{"head_dim": 64, "d_mlp": 1344, "norm_place": "pre", "rope_base": 48000.0, "parallel_block": false, "init_std_up": 0.0196, "optimizer": "muon_variant", "beta1": 0.9, "lr_head": 0.00715, "warmup_steps": 22, "steps": 5584}
MLP neurons of a small language model. Each row is named by its layer, matrix (down: output weights) and neuron, and shows model dimensions 80-175. Each number is 500 + 25 x the weight over its row's rms, rounded and kept within 0 to 999. Numbers have three digits each.
After each neuron's rows, "raises" lists the tokens whose logits its output raises most directly, leaving later layers aside.

L15.down137:503484500497496553479555492467490559479544519499533497471516504530447499482485482480498477526513499492489475485500518509535521484520544547448481510520532478471539473537528522518519516490464457523539524501519520504484464516521504486498487525478517480535495552527548469495483469516513475508
raises: "istic", "ological", "olog", "mit", "oph"

L16.down1108:534499475479507472482513538497494511506469488512490522489486532474449489485508448484455509508462541503473490519514451496494513540462488505478491520461497504488496502470520479521501529513523503487458524561547516506521458486463469482453496516499562466485478507479511481499508538479506528445
raises: "heastern", "het", "hes", "rat", "es"

L6.down1245:504487495489510526513465458545560513521536536544489491531464514501494523534502490510546456492548537477492528501525501491503524483509503468487521474521512499551498505490489512475490509449470527519543464495476470493437502493476542469485492483524469463493497537506485497522479513501503493442
raises: "ated", "ations", "ative", "atives", " →"

L15.down217:486501514505443454503486477495481500489451466519521510504520538530452482495456454488498522504509480523553506499486498540501529521482508480572502499461510526502499489501524514502538498495553500479515483506474518496471503516514476522554484493483505484507513527523524475485510470541510517452
raises: "rd", "ations", "ake", " performance", " Opera"

L15.down1145:496480518530478490502487483516497489485510513496451476512530501505498479500470488484492516499499501459536526479500466509470551508505495535503496464511457504479485480504512501515488512479514499551496514450506537523464486531508555471507463493484486494497547477502483484490494485519528507529
raises: "I", "ars", " level", "ary", " coach"

L6.down898:477502513451540511482524486498567547487480508492489516473492492544501502471473509493479494473532484562502492529520547505507484486499493510507453514483534482519491477513516481507467535475500497528481500475511493502498519491502531477506482502525482501499543513480527529527459511496469478482
raises: "ts", "ties", "aries", "ities", "ures"

L16.down873:483520520472491451534494481506516493475477563544476472462494492514499469461485476483542542525522492475511521487485537485519486506491432535466505494474518582507501472541488493504531418537497533527498527508521512500493508452499489490451473463501486462452519455479508488494518510509536483514
raises: " Arts", " Art", "rafts", " Design", " arts"

L7.down251:473470519503459508459510520503506455518537516515493527554491489495517528495494544473539461480481524466491508543491458516498536535494499464514596492512458479526473498495525495517498505492500495518494482508488467516496525461501488491448485506474538505437473485481507499511548525524539492536
raises: "ker", "ment", "ke", "ington", "ger"

L11.down641:552523492534488501546470482578499507497519488509537495515509502489467536528478504528503511447504514452551491529497481516536561484503488491501504473505476526532525493540429498456480485476496471523512490487505459514495478533487529504538502506514515512513504497567510519516471480479461486483
raises: " times", " years", " seasons", " days", " months"

L11.down303:488511492504529511542550521486526457517494529486495524544539512471460492497479490518494481503459474527512441495507495506513526517494508478479504504445497456485547474505518496501524491498515541511500444515497510517445510475482522546485494509525454544505450466517480542525458478518502458477
raises: "ly", "shire", "ness", "es", "ows"

L15.down686:521465494504468527500506544472522529474516508509516501529518458483491518523485538483487520518499465495495483488493533478465470460523454448534529456518508493516502474483514513519511521504495483477481460509471485545485462485477529496514529521535489513502560513504446508526502518510513453464
raises: " which", " whom", " well", "\";", " titled"

L16.down603:524490474519541478507514520493533482488489484503508517460540498526507534480536516473515541541532506513465464525505507496532483503531499491496476473462518488489472484536484502500516498518492514489467473490462520498490501464485463525470435492531483545501517487579521516511434489536495530507
raises: "ifying", "ing", "izing", "ating", "ished"

L7.down323:468477466494532473505522502528530500467474461529463467492493538490545480488492507481473521512516493519521495504525497558490527458464514511488501481484537533472501530479468505474480515523542531487481500505513448483533487496503515461458489508545529548504494553473502490473468479500453461478
raises: "atic", "om", "ician", "ically", "ots"

L15.down906:479480528478494507497487500489513501519472509519514474508563519479492526470479482494505498482465494499507474529520505535534512493518495473501507502513520536493481460502493515477492449483484529496456518503516479536510459486493481540524487490559497555487495506504511513490492503474493512498
raises: "ension", "ure", "ures", "ori", "ura"

L11.down1195:493525486522483506497456504490516462476565514499467546498520499511466526481504493490490539492507499435480481490493487482500524474532493516497518526510504504525476488468501508523552491467494470524507489514489504502472496513489513497494524487525535512502497535483492466517487496498503514470
raises: "ation", "ative", "ator", "ations", "ps"

L15.down627:475483494509522475501479526507490518505513525494493488437505488540473487490478507507493526555546556521471481543531517478497486474473470503529528501490484522511503471500448553513468506478486517484490506474476480479490480466497510486518541485494527536506477464537506498501478461475477527508
raises: "ten", "itions", "iation", "ict", "iate"

L16.down408:490547497458437509506463502496492499517525466485538440518518455543525487462464501532520526492516443509489542463488526491524511500473491478525486501535516522486512543506495497510546500521483504494503497524557485495520536516491509479468437517489514510495521482522505522499506506491478500486
raises: "ions", "ional", "ionally", " him", "ion"

L11.down1294:523537509475448507529500453534534510543488551541518504497540504484477491528552484505528469468507472482492507471452514515529508474518513482503523480512541476513471474516493496488472453457493466517495496485494515495538501472517553558491512497483528503491536503526497471511506482471463503504
raises: " whom", " which", " whose", "s", "eg"

L16.down854:490529483495479469496498516494459517522494515512487483487489448528491490480502504509485511514511522505528501526527483483510517511496500489489484535467532496513514477505515533479512498497524493502466462554494509520520509466471509511527557517481540498502532488600500477496499472496441493503
raises: " it", " them", " such", " their", " this"

L16.down1178:516450504501517521518514515472509480496522498486493526477488537547510506493495482510470469527477502496486469527506479510540453520555477479453492498529555514500488514479481495473507524467504475461531490490503540549481490482501494523497484498518534463488498507507504490465487521511503514552
raises: "ises", "ise", "iting", "ited", "ised"

L6.down531:514517497519523520485543479523495482470513533499508490484492586502437473494476479494505516483458494505459487494461528500475455485500508517483462480477525490451509482494487485440520466490484518494538440526530493488466525530486465509479495497479511518518527523482473495507467506531510483517
raises: "ly", "ness", "ett", "ated", "ating"

L6.down112:462478553491490508443468514473477498491481508510533472512456482538532498459484512520504520537518478477450515471507509496556538552473484523472465490520527509485508500499501476505472486489475542524464499523448454502495473528503492513493497513555529510497508509517492528498467504515469459530
raises: "ful", "fully", "ographic", "itude", "mer"

L16.down1208:519526475484509520491529508518551507501527511534522551450538488497483491519490537484518453494476521485508489498444534520457520487500539503525525531516487508542488489485465498551490475495507491533500506455476488555467484513512544506484546494466527512497519464506490490545520496472477492481
raises: " which", " whose", " whom", " where", "which"

L15.down544:537509496534511498492530501452497472507493509550500520525522500477531535524497541520507486494469518501509518531478510513499476516505529493519464508519496546494493528500503503506478505497518489485487494490494482486491511480462526518507512525509460551508503545694514490498485473474482472456
raises: " the", " a", " his", " its", " another"

L16.down222:476513474523515526505500492518498515459502567516464531499490466499488494461496505469481523483487494494501546487465475484480545541476508482496496498508516506516504484469496485498506554478467551486518506493503443476542488558505545519483483500530467513510476477461484519514536513514562468506
raises: "ers", "er", "able", "ered", "ing"

L11.down193:462532492517511489522472465477484495515495483514500502506489484524504533521514516518493551447497502499483482490534473491503522470522476520498474477493507522506486529482499510509516467501482479512530459515525536512485524469485478548537482473448533530517504483559500527463446458477538476478
raises: " two", " three", " four", " several", " teams"

L15.down24:494553461456487490508484521474484454555499518541502519455551502477478484518463501493486453493471455476500514468505530475493507524522540522550512492523514506513498492565481490565503501558529497507492515471492515511503497464517502494482533459497511506520500482589525512516536498505479508491
raises: " which", "ripts", "which", " containing", " producing"

L7.down1136:512509504507482537506494492474485470513536511423474480439530524504529508479475499519534513536488465493522476506481506480528492494494538515488493481472441524484515514518518476535481508496492497496459495506509514520486481518524515524486501512444508515472484504478525533512529479517487461511
raises: " have", " be", "$", " cost", " are"

L6.down398:523537507511528500507483485508509472529485481527495536470520546517504498500503488536498514474498528511470513475457523489524535513495506476497456472520469522510490509506477496490480518482542497519490486504509445512490540509481546475540539448478522509484520509573485488527474534497453464530
raises: " his", " the", " their", " this", " its"

L16.down43:521497487509522530481511502492487517548488488517481477485496494491520505475547516480488501519484527484512468513517514481563512524477493480484540469465508489482504524479524558519520534493474499591498533502545509472549489493446501536499464477548463509491526495527524492460514511526493481500
raises: ".", "erally", ".,", " Died", "a"

L15.down809:512496498516461514514470481515489549520524498564534492497535506516497488506485512519473528457517514500509506513439425520502480505525529525555471533488500488519480481491536496522454561525520524511477485522504509514479538477469489526534557515508505545501528485560486511519426503469505486513
raises: " them", " these", " him", " you", "ior"

L16.down1336:480524526508465528530491466525462442479496507492526490470499538491506508506485544511541520547511505488518480520497537489529483502469450501501473506563463522506529519487515499462474465477521495497509481499526505523480492480513528502475498500473473492504503513485510528467519541531506504516
raises: " were", " are", " would", " could", " had"

L16.down221:515461495491460472517455490492454516506475458488497484523498513487547465506517502486446573497510547487538416513499476459511488463490463481497524528479531480505506541552459492507529490502474485505497510543483510456536475476477485513510471505492500464489476506511463505492462527484498461505
raises: "andro", "erally", "imately", "ime", "imo"

L15.down1184:435489473483453516518510514483499532500484537505498472495464486497458503529526514481521473481516485516498512541476540489487468541516489491549493516516498499487528483456479506463534471506525479511482508509468482535521492513512498487541476543509516474518491420516477454496533510482486475459
raises: " parents", " family", "Career", " females", " Career"

L11.down187:471490486560491535503509476449562505462516529531547543483484539477473534496506536459499535492472528518503486487487491536503518501482478542505507523504512523463489554503529500487512456516507500539476485465533502523460518501490488486529519506507452556511465493444467455460503542523434481564
raises: "ence", "ension", "ending", "ologist", "ense"

L15.down1007:447509485535472532497569520500509513485485497485502454487492465469445494522478521464521522490482524446543518502505505488516486518502494506525510504523476466465453537518523472550507469549501492482487487529466494530475479477483497483451485504482525504502500490524510512501468503512490532532
raises: "ities", "est", "itor", " matter", "eration"

L16.down33:468451518508518493490532492508480502451490477495474471473522504476517495484501444547506491506471496537520496482476503494534493546499497488550498481476502521508494487514491517552470484518503518494492515479452481527453519506489512515518482511493510508492533530477517490531504527501496526569
raises: "ument", "ast", "eter", "ake", "omin"

L16.down1042:488484476439471487488476514535478473495509476512469549524512526502488532517436473539487517482483493496459484529533492496490482491500454469553486492520498481512532514513554495504478481543529469496497516474506488483457480491511520532486478519532489537481477501494489503471520482507529498541
raises: "iter", "iting", " scene", "ista", "heel"

L11.down854:485544486489517446484479510501466451515557470480484505570462509502488505496517441519524512484486520481479491528502530510488482475501494477508520494512488463497456500458465476503485504514519526503501537496486531530525516499564498495484537471508551475477465488497531523512511500503517506519
raises: "ment", "ments", "rote", "gy", "mon"

L16.down522:503486479519538470512487481454508522516520477511525509461488514530495531478489548511488502511515508526505546540483507538501536507503498490466505510534473523549492509528489479487507505516510509488508477512475511471479541495525520462458518522527473524480474541492513462454485468493488500505
raises: "ctions", "ct", "ı", "se", "ctor"

L15.down1331:489519492508461533460515475522431445488488495506473487468537508505542552481464545528525506485497485497515470485515548504537503505492500534508514489494521531518485540487455500496555483479516514516495500494513466488495482482552498505526487524464499482489483508485503435527479470494489478480
raises: "ently", "ence", "ences", "ped", "key"

L16.down532:550515483464476499495479494468503534523483499494489518471485471528478542477477501500486476472495468515506486511474510544498496533528478483518510485461545479498475539492529462508514558479519466523503429485511524551533475509503456484512495478444527493544473513510525498494520493485533493480
raises: " of", ",", "teen", " raised", " she"

L16.down21:527501498468472528547523468499459512499494490514529487522468512517503488502504478522433512510516532498496496482504468530518505535510534546518474494494508526521523530497461502496544530500535506556507478501486489494513526482509489558514529479462534538505495494499488506470478477444494513478
raises: " his", " the", " him", " these", " her"

L16.down1050:499533498484504509465511511488509497492501482493467504490506497485495490541485526479480513552493478474494477529497489549520497506494468445486537512554490518482501501512503486505498510569493467552482521462491473462478513529512470498532531510527522474529450547551542485493468494520539497502
raises: " new", " more", " better", " expanded", " additional"

L16.down412:469516509539507496490493518520533523513514495508529475481483514470475544480462510508547488495517510518511473541495534503523494536527552504480536507490529500503495541498479500489479509501464542523500481501517537492520501478489514481482523512495471494492515514488506548470493488496546547502
raises: "ue", "ues", "ous", "omen", "uing"

L16.down776:448549508539491461511516483481517503498489493524462496478523504553523507508521498432490509561510479505481465481518494496463499479514497489481473504531493517539468522450489545482509529530543487510495475493475481517499514527508482460515506510503476506451491505506526489477461468528438531477
raises: "ives", "iving", "ive", "ively", "iv"

L16.down308:494487535510539462481523491491474529468511512518560507549499545491516485468487486478486473499507520550510513493500524502532469492499524508485517444468501498524496486464455465533511534463447475482502458506551492537483535525494450488493497514495512447479476499549539526486506503507511476494
raises: "ake", "akes", " whether", "sey", "kins"

L15.down1333:486451501546463470519502483507496550530509503483495506501517471505496517501501515538458469477467548464490551514515492523446468494505494493514551477433534513497417466504470520505516472526558472585503483457503517513498479491536485486517491453548494549509528482503490529508516527491478511500
raises: " Score", "izer", "iz", " Sound", " score"

L15.down663:532482459489433531517539454558463530518493488544499501514530511495504484490535580497459527464539509481466487484493506527495524449478505495508457502492474521524488483474466507478478544499523534496516493470524487485481565498480506482535490507465515541510518499527492475524490496472478506512
raises: " them", " what", " any", " the", " their"

L6.down655:476529487497514519504496546515509510514502533530534465473508483497535482487499481488491504558489470497550540550465530539520495502530481503503477501493464552516553503503502498520544539500503521519509521486496520549482526523520484454493514511519485523529516446459423543490505525538558514456
raises: "ne", "can", "nan", "going", " family"

L6.down861:487515478522492532505507477503526526445534480539471515510503473521493487517445508477470440498452477472504449516496546531529480448485513508481504507504498525532467523544528549488482554482513485459543485507553492461531499513534467492545517506510504490469508480491496512529531503482529491508
raises: " |", " ===", " ==", "ć", "rote"

L11.down299:495472513521467523523484510531491490494493492474488521515493492513543498514462489478497474507521495494496542469440489504468497530471487488493486485547475505502465509485498483530491518499488541491472530503449515488522490494515488488502479478504477528546477535491538489491493503507498475537
raises: " be", " have", " receive", " see", " go"

L11.down528:525504527485517464503528439512542516508548501479506460538544532511453508480501515481485486448472495537522526492521486510526499517479479536476525496501530545487486466530496441482537556480484451514479487526525492502518488479508499536497461504500502511466536494531480493515478498490561487466
raises: "ially", "ial", "ieties", "ms", "ize"

L6.down1256:500504462468549475492539503524508557506496489523496497506506501495472482457517514535481468513505417485523523575472530521503541498516477498527507494516567497470490492496515479533497540512520506509506502524533469523512516512533504505519518489445464537507497502476495478476472501541550484475
raises: "ty", " respectively", "ity", "ations", " absent"

L16.down36:446485510506476525500481528498513548441498544472507486523539503515511518540552505466487513517490527478464520480481450492454477525460496526509494457526516504489524500485535465468463504524485431527509515548466457495507511483508506473527488519512502500530523457474435545504478498507489484478
raises: "im", "ipl", "ih", "itive", "imer"

L15.down914:499494518491511552500483481475500505485477572516463492513495531463496503475513503519490565520490543528507477533471492512519504526520470528556459493512472436524536501506531491526515580473528495445510531546486532548508509521500529523494480486524512520488480476495523484530504501507528533480
raises: ":", " following", "fall", "abeth", "irk"

L15.down289:478512514483476503508500493500509510537464498513477491503495514541475532481511505493463529421460448524489480511484516506532564502532515487488506492432505507532485507497474529499500494507516491510507468484501485512473512514485457511483515487503499515523501516514458504498504528470493483474
raises: "ness", ",", ".", "ural", "ced"

L7.down844:527502503511491499527487534491544527461537465462486481508510499496501535491518496480484475481500516491503470505486494490531525554508524482500502543488483504436524548504500500511427513479469465510502464481504480475499536538516502449511488489512483524517498510471524480500508448506523502502
raises: "om", "aut", "ational", "omic", "ath"

L16.down59:504525451467451541476491485482470517460519484504537510505507466531526489499521539532493494527497528485496512499490471467501437494510517536499444507540486502523457518516495496518465506538507532505464472494511521505478510523505536527519509496488525544460483485509500500519519443506494502484
raises: " himself", " it", " no", " them", " recommend"

L11.down673:469527488489444501542515487504495537543483478557518535503514501500494462450497484533472507463493492507497510507483472514533492491499474533465485535504484497511522483507513505488482487471514499494573462522482478524482515504476522526508533456510511517523496494517516484513501501470449486491
raises: " it", " the", " its", " these", " this"

L11.down507:477553474487500499459479515503521530544562483454539493476509507493512477469478539511488537484501540540494511480514554537461500499506496524469459497478538511481513556526524457510512503479469481477500566525524454437510514511499525477548513507500488518484516515530471516456472521520534504498
raises: "ial", "tain", "als", "ms", "ves"

L16.down728:489514506502463538531502500479540492497491510567538497502524502559492461468507499512481465526481518491486528457492521507460536504482486520528531524502502485505506497497499462502510486475529494496522483523469505507449497489524536457498508496505467536458493455561484456481507492484511460535
raises: " and", " &", " or", " except", " but"

L7.down655:522508513480480510531505475484464473460510527554525525502501480470504520487545475510506483486510490474507536483480485488518509438500573504534511494497483507534506490504464541498513513487539482517503508484482506500519507540447536507485521489475486525494478505469457507497504506537450512523
raises: "wards", " whom", " example", " which", "ward"

L11.down611:480533497536500472515476528491540498505488516536508528492483498491516536516516519487452511514498526497511508511518473521500499482497501528481487467529506530490495512495461473510518530490497518543489512514504525525482513533507482489457442515488475507541555587464473515487518484506491533504
raises: "ite", "ska", "ics", "ize", "ities"

L11.down367:557497515495505538491528536518498534493524521553477470499524534496480518517494501503486530498482472531533501511493465510538569509488475483494544492519497467491492448506514527533510507530520495533494497513510506469491475489501528490485499456462499476494529500466495464570463513506496482539
raises: "s", "sch", "tes", "set", "sh"

L11.down113:528506504491474519526424506508522520494512540501464466507519480467522523516536529514518531500528479500511481489458471527501515500520513453490530513490541518473480510485481429506452461513471524481474566510474532469466497512515478503529505536520465467525460511526513515527509512528525481528
raises: " receive", " help", " see", " provide", " ensure"

L16.down363:507500492471488516486497460512476497499492539495469486483468500509539503458483553510520529529486490521472470541531490477481504495490464505498482510515508496523492505463488474491520500478478491468457521518521521518498516501498435545495493475508534529480519492500541531509474495463525519500
raises: " three", " four", " two", " five", " seven"

L6.down540:512487547502525520507495508539503531534527510577487494524510514461508468506495523547519526529498458496477484534445506519444531502487543488525499518506540481496483494522491499489561520493488484521482481505460481515498464538511519481495492458473468531489533501466499510531519486523474457522
raises: "ifa", "by", "ant", "iation", "ec"

L15.down960:478519525551503533544510491541508488480535501499518479505533478477484509486542517470494495504487513519523493523500494473517449473523525467475518548494489483533514495482485513513506517511531528511528499479477531539501476516540492498504524500539525506474488474501481527512540523510471475489
raises: "term", "fall", "range", "time", " periods"

L7.down1314:501495509442462546451528474499519510518502470463504551501508495478471493523498490509493471474504519503517524509502496522514464492476499479500510487492488521476506548512475476511489524495518506478550511507540510497523453481475498482493441491498569572506523537488554531488517535468486506542
raises: "eration", "ities", "ism", "iation", "ones"

L16.down719:430512513500452515434482523474472480560495497530495495524510479512518484541520518462511493468521470519494534552479523509474507483494480476506532514492505528506461542565481525518509495521477471534488484514506522515493465476501481496504523517481549517464485486476527502526508535481475490502
raises: " sale", "ess", " performing", " use", "back"

L6.down778:526488503491450451526538490479506499504475505532506507449475507472506507495538490522542484523500488452485499472460516521493510482492541485542508537480525480533507501499460499479532516503612470499449491496520509525457500491520528516530487478476544514506501477538524483518477467501487473507
raises: " which", " who", " including", " where", " but"

L16.down152:508482508463495500522518537479503503497502492474519504537472454469515500505483497515520514482472483511477506497467547483488503496478479491464519509491487490482530493549507495534486524500481436496492505503486487512531499472473513512476487549508525434523506548496496513499526490472482502495
raises: "amics", "ecution", "stitution", "itation", "oration"

L16.down514:517483438501502463559517485458519498477470527542485451487483463510521518494510490452471499551488530519506496529504464517483486522504515489441485456519511491496447498514514475490500454494470521525457491554530492503497484445489487487479494534499486474532491477510463440502521474519470473461
raises: " II", " III", " I", "ius", "onia"

L11.down285:516462528546513539481473523463484502507498539494508480549500522484471495517510498495548523541468489485512461496493529528479490495503531508498526424492468524515519507485511541532499526499491539520502486523510489461541502510501495481506526525481473499500514506501523474518464483499475520512
raises: "mon", "tar", "ney", "ments", "ten"

L6.down50:535511448511474493522505464572519522514496443471492467475510487509554468500488481511517466533479491471484515537522449510480530508496496465531491520506422462520519491539536508485528498482518502489558499489464473523479530522447500468510519463494491515511485502488490479462481509486501433505
raises: "over", " than", " recently", "erv", "in"

L6.down76:517537487500520524545481469535527490548487488508497515524501481484488506509519495539522497495509504468500487555558448475536488507501508482535513503504503522490538518510495440486467489493488479512555467477490527508525452541502488468508544499534510523511495462491480517487499493549481465464
raises: " than", "over", "in", " days", "ows"

L15.down1327:450508547465472465473490489501493510510496530541523487487504491572485542509498545547520503502502484498506497479487507499537521529507535513505474519499464542474542501462505515474518437496521500506511484481551485515525523470514473464511525500480504507476549460465458501494516499561501528473
raises: " it", " his", "ne", " her", "lying"

L16.down918:480490462502509530497484530503438467453515493558474490475505488475519524516483518493527518499495498454493497501503474474494543528495490533532495525504468583544494513485541496521519496481512508491499508430534474508499517467517539518501451517526507520521487491497482489519562530492518513437
raises: "ences", "ents", "ence", "ible", "ew"

L15.down648:513476517515484520516494495490491473501552508550538526507483460474506502458476451522540494515490502457530498531525526518511529519492504496497523486519524485514507479529486532467468503533532494514471504482521515525450538475556476488526481541477488458528490521520537563433510454489517534499
raises: " were", " are", " have", " include", " including"

L16.down740:491534497511474490544495521501498556479494563497465532564474498478491515468474514488477484524509447491524475512436468481503511523506497501499508487490501529495499465496489512500489513481499522502499495479462490474507495492570520537478490474545499525531537534518512546509488541523548516449
raises: "ing", "ers", "loan", "cher", "ning"

L11.down1065:489524454503510491508462512487491453506504480489540534522527459547453504474473511518503494509492500500503535502513507525517519513488438537536527492490441503562505494476518478498473488502530498477497541477574485446502482479470498496532509497531507486539525501470449464493494562499502499498
raises: "itions", "ential", "ition", "ible", "iens"

L16.down402:480459566515519505449535525495504520525463514514485489540519507489500516514496499478486497515545517483469490485522493504523506497508493488468521540517509493499483496507483444531521493524494480508498532478528466508504472484504498533481479516482533491518482507566518493504464485558437497512
raises: "ology", "ger", "ological", "olog", "iqu"

L16.down284:464487525525471541519522493478486491469509476558531530485510486481494516499504548527483487525503456480503540488463509490458518492472492516554554499550482467530520484496546545463547512455496472530496534487518534507509500539503502491525448514470515488458521525508489517505521480451542485507
raises: " first", " fourth", " second", " third", " intention"

L15.down885:476489492448460489434465482469555471462471538521513467497518509470499536488484539485499497476507506477507512484522485477545535519531502539449536459494497491508492503475496516512504516506510511544489502500492477491509492477477460467517517511501498507478515495524465550513507436473499520492
raises: "ago", " A", "q", "|---|---|", "uga"

L16.down1318:473469489498501480469498481462480531495545488525501482519515483511471510505488523464498498509511481554506536511508487550495496498499526487473487470546514577500501503502492439520548503514523467509487470511470488502522525525469517499490512496492533494501475459454500463507503486469514511568
raises: "ters", "til", "le", "f", "to"

L16.down752:479528529548460489496441495520483498489496483530452520519512502468489564524541501496469515450490537479521484529463512477499512491517514491518522480500485499492526500529501558497536476479492491517513518499486520518551445474501504519472513498482515495498530535528456531487531486544529517513
raises: ".", "%", " cm", "erally", " district"

L11.down749:479508519474532515492539468474483473499441515477540488542456498501517513464535491488455501501495530512510469486492490493518454513494529495492552487515523499474521482499488511486541464458468486531502554494443504495461468543524485490519540475516474535505490554484472526502499477516448514449
raises: "ful", "ily", "fully", "lor", "iness"

L15.down248:505523501462530488532480531514503494445517496489516495478478468513507483471482496484548512511499515558529492518505494494505512454474491488483470500472516522526468498516471493470491511481524496490509494459477562463492527496493473503501510529489517527518510496505496490466482529510552538491
raises: "ous", "ings", "ment", "ments", " than"

L16.down378:484487453516475441535456533482503520529473518475481452491504550531456507523514537521502493510523503486491531515512459453530548502522466492507516475502492529506523494490477493552514502525509513540503486479501560487485490523462488489511553487476486504488536486562464483465494507486507522465
raises: " he", " they", " it", " together", " while"

L16.down1116:521499495500528488524494516525479532500488511487496497498470544495528507457519494442515502510513477521504475496518470482528479484496472509467479481510489518509500493482480499498512479494484516465536527454493546518435467506456506454509503476546490504527517544492453478550455481531484503528
raises: "ney", "iation", "ens", "ner", "ford"

L16.down880:469504523493461520516503510488485547462431511501479551524502501484460501476499513528499512533534540589490544508516512550519549487506559495480499523476533503486518475512488507508431471428527495525508485495510469504461511493517518521577477447519502513456536487488484524511456521501500504495
raises: "co", "ç", "end", " Released", "ł"

L16.down593:521482514457477454463486530492514516512482477449436499512488489512532490527504469515482521507543507455483528487500444505546555455507504481545517465506499521487480472514524508526479530530493476491475526438507489492512526521511461502514548499498526539500504470483510471519543492515499522541
raises: "ment", "ments", "ier", "hes", "ice"

L16.down641:520493548502497516519511508503488503517496518534557493475492488475491502498513505500458478508491504486511482478535482521488514472508528529537517526510510449508495523502520455488531519504521507495517498474478491494454479494523529493524487527527499505474483469666472509524483479508527461494
raises: " and", " but", " although", " including", " which"

L16.down882:488495532495493494483501438541510496514562514496478496526502499548467535499492478538512496456482500492521509538538514515492495494532535506555521527448523513499508485461496530547482508510516508533515468536524490504527510509465521533494486485459484500533512526519534472455534538513493541471
raises: ".", ",", "s", "5", "ents"

L15.down247:499509482519502478512519510502531502482478519522525451508468498485491499515512499464503532478502520533528460487489460495497522474527469488486494523480520467535501512510511440495492518486519500529481515506449512499493487491463496537468515458492488516487533511520517525495512496518534517490
raises: "iding", "ning", "ing", "ying", "ifying"

L7.down1313:499538450499537488468509487521521468475494482503501475476494492540538517486512458494518490490513482518501527487504524530537489515515509530524462469490480524508485477509505484517531495507501467489520466454549475479490498488500451504504479486519463545486537527491494484472475528489440513475
raises: " its", " the", " how", " Its", "po"